Weights of a small transformer language model: 24.5M parameters, tied embeddings.
MLP neurons of a small language model. Each row is named by its layer, matrix (up: input weights; down: output weights) and neuron, and shows model dimensions 240-367. Each number is 500 + 25 x the weight over its row's rms, rounded and kept within 0 to 999. Numbers have three digits each.
After each neuron's rows, "fires after" lists the tokens most often just before its 100 highest values on Wikipedia text that the model never trained on.

L4.up1129:459513480505507482482436546529501454517521479483533525496510548495519527482520499496453547494514504454503509482494526466459481506536522499495480481462482485487535496498501488456537497475485480510507530487505532517492473570463459482483529466498502502504518473544510499450496529485542501552482466468490514504503448481463471472520464488515499490470490513501513545534546460522525523525529
L4.down1129:483485516493461514475490496474524502446544527540488532522495504481500509448526518520516521481481463470484510458512531484477512512530533487508464503475528512484516466459545519497511467532490446471517515459484464512495512512502505574478501493512489501438488468520521496502519550532508523551479555516479486530486518445503490516479524517567522514469579492529507483518504485519496511469454
fires after: " V", " G", " P", " N", " D"

L5.up262:490480489509452486487470507500483494491512510505523511506505496526555489475501511518570530490503468507525527518499470506513477512502477462497485548507497496498494515527480491509504441511456513486527506552490471539513498493481492488509482490477511487469518531528517498484473472489479498490511527474461511526470479492498523470492490505478525518506516523488544520533494486506533543493575
L5.down262:525507444516527496506474505478482498498537523510546493531468522498483494525438487504555497484485485532499497464515503517465487483506503469484528507487477514484529499510469482513516482500466486497534499500456416519506510515478464525493503491478541530507494542520515474561480485511514520516489500502472531537478494455502540496498459510497466525528513534503452514475508504488514462529535
fires after: "\n", "m", " is", " un", " M", " as"

L4.up797:520498504491455494524546571520477476522477505504495510513526520493480489492511499507487501474488453491531495552480496500492541554461495547510488510529533482453513491484468476438474451523486478488518467541515492482532485492484485469479538444535535474535529507474496477502471506489503506492485516469481530549472499520473502489477462504519514530521512500508441484537483494492471475539462
L4.down797:492490517535461475486508498484466507492518505488484510518484518522463532498514468477439539499515511482509535546528476475476514464481524506486522485525510495508501483507495492494511458527470510467500496517506511510500494519497508482520496439602531480499486517510482496508494466556511460496462537497480477518491479522470498474504468520491462518483498529512491453501485466517482481520478
fires after: " V", " f", " F", " disp", " imp", " p"

L7.up1302:465506505459470485534498514537487476510474548531515457513501507528492507529463502521488462531490495520491473448487488482538447508496466481522495521472486546464542519525520523519520455503495440512537520492542535477474519488486488531472516491498505517527534512504462518467505494491510496466515517466511478494498517506546528508507446533513508513506483540529468522516502450533480503515498
L7.down1302:499506517508492511519447531517486513499503511492480504507471501449466521498476491557531549499511491491499528448516530526490454505535479468520538491546520541482513480525512497476487489466467449486508529507498514489513496479488523532465509461477507518487491498523508507452545521498486472507503543497468500496540489477500485563479534527492522486551497487503466458491474506480462481534504
fires after: " m", " R", " N", " of", " M"

L9.up793:525532469524475494484470482486574501515453497497528537541510531542494485525477497520478463526477527562496470505488484507487451536512471537505502486514524496499511514484514494510460459458535452481509470522558503516493488528463478468476490495502522527525475505507500525485502474564500510463513508488480494516491515483494530511464486476507472487489499531502514535565494527503487541526472
L9.down793:492484481494492535472515497496477524475516500457513518485493513497494486491488474502562540490526498490523472530488536511505516469472509538505511509468473514514438483507454491502508478499537496506533462565503490392534518497519534491475539541536489531502524494509522523504525544476470478515491514525528493499513477528470502471459518488551530510505497482518482546491490486502525487504495
fires after: " |", "|", " b", " PD"

L5.up827:481525527494477484475524450525478535500479534541489482494500539516504468512499471477441483502424475542437505491487513479502518521467447463512487500519496494481485514504526469518524467443486486513515496512494522503513584541513492482483512504526485513470522566483480521493445523454481507503472516418541483478504474499505512493526511539501509506535495512480452536513500507484512498471516
L5.down827:441518507495506501497499531492528532494516543516508550492484481514484512481514525491496508544448463485474544463535491486476525479497545552485496472525515542494504493509494482523496526540527459503506478447471519518512501530525527508495492481500501491568482471530468482480502528505503520507515488465526508484474505516476498505528520529484490477474537535483506491532531481523469505524488
fires after: " J", " D", " X", " d", " P", " Mad"

L7.up1309:534527534459507495503469484509541454454497511497491462485496470529506515502454473489507474500489467449486427493440496484519470502517474509452479437505437505505477514475546515542491448473554502528495561454474496527555532509514518527507492521488515516483478504494486524501507495497444513469499510479473537487476475501537489519507476509485503486514514496458485534519549510535534507484469
L7.down1309:535497495498522545487491482479482519510542504438502534511519479478493504517489543498493526475502493479499478485516508489517500512471519498525547478537468494505550511507495470514507482561498524496468528495471481521454487527505508532476508479543483472485466479489536507485450449520500515528488502525463546475522518535525539504467495514478510484500548476524484524520476514540479446468505
fires after: " Gr", " th", " cl", " a"

L7.up959:503474520530509509526489497540486507518561532481508532463498473506427489485493475485516466532513491548468507526453510507476474504479472523466510555526493455463504448490479573496502506451475486540520505487459476520516476559526481503518497532479475454526532526534497496511472461475503520495513491478488487502515508501497527533498466503538502485513511479485508540516487521458501478498459
L7.down959:512471519458472466463467529479525463539487491526503509483476500475508500505539509478422501470508504531510506509474455514494484462515500478535506496497508549502495531495490465555472457563482472503552516491483518487463495498513506482511498500492513517522486511479504513476553511474525478495493498500489490504517479515487512502501478508492498516451500509537514497463513542522494522485490
fires after: "\n", " was", " is", " f", "ia", " are"

L5.up241:476486523480484519535512501479530480526489510541509495548516513527530487508578511518517446527486466504514472492510488526542472513473536478496497517475507554493503522495513498495470465495498470522465536508519517506487497499520483503459488523480523522499502534513503482494533502492459451507501448513505464503498498480511544483489464525534536425485452515532503522474498520500544486534436
L5.down241:460498506460514468506464485473460510514485495498472492520515497527488528529516515497548473479489471475448537454480529478498476525496484497487468523505536452523494528469569494501520478483490466495488545494499477496488545542507488516473528471511503454487492537496513511490494493494492474529505469493576480472459492488481492486471472517521496479496506499490510472471451464487497518524482
fires after: " R", " r", " N", " ra"

L5.up653:510516511478513503498434509517504456490461495520506483499515464532551549478475535509479499518465462480493516506490522523518489481513490459465508474467484499535531485470490505482533515507505508514499509488512474495513512502439533514519495520442506529507494518458494518492535531522551492521491477500548526517488523536479466493457507519448551485488519533503506485493488455486482511521527
L5.down653:490487459528491508487518557542524492520496518485502497487517526497487470441489520464479505507462509512519532491493542560485522498513458525490461524484507513474491472501457475531525473514483490517509479514491548505488501489507513532473463507473540518533497497534495493514503524492510560476476468486559525492530496469469508493511487530506471533510460507502514530465487492485498515478502
fires after: " G", " g", " I'", "ö"

L7.up645:499508500463528478507506492539530483509518522487487478540490514441482503462487483465501479516506517531466512503484510489525507506435574549508467514520492500461529435484543500492500521449511487529497512526546510507500517505467517530448472495427473533478492526429475537493497514490548517511448475443500499494498454519509499536511472497523520519496500504486547514517468528465501518429484
L7.down645:509491481474498468464507520475466503502478517494501515476510474527502507503503532545475489495498477479540467497503458487502504516509465489488473458467502534544496541471511534520481494514492530521514443505478541526499500486533485482524511504512525493512531471527458499492543506521487504485521463509504525520470524486517487527539521512465498464529491498470493492477510502502503476441468
fires after: " Gr", "v", "r", " R", "str"

L5.up311:470548461494485490472483528482517484521527517535495468474455483492501465517495514490531494464505464505450488499474507501496462496489479514495481505485469517444531494531495503490509508521496482456511526502539452492472474498480493494506525529480560521513523445519476459500514576489517495508479495509528507517521535486516516469506490488474524502476475489510479483482485503519450441537467
L5.down311:477520485502532494495436488491511548453501499487500500521511505472511493522521490508492486525506497513487537502500481524533499488475487529448490474529512473507503496500535528480480519501474538545466521507545532537507509551562497475516503474478519487457511494465497501538516472502495490495469520525491501490499508488515498518489506489538547507502531537483460514521473490508473509441477
fires after: " c", " a", " C"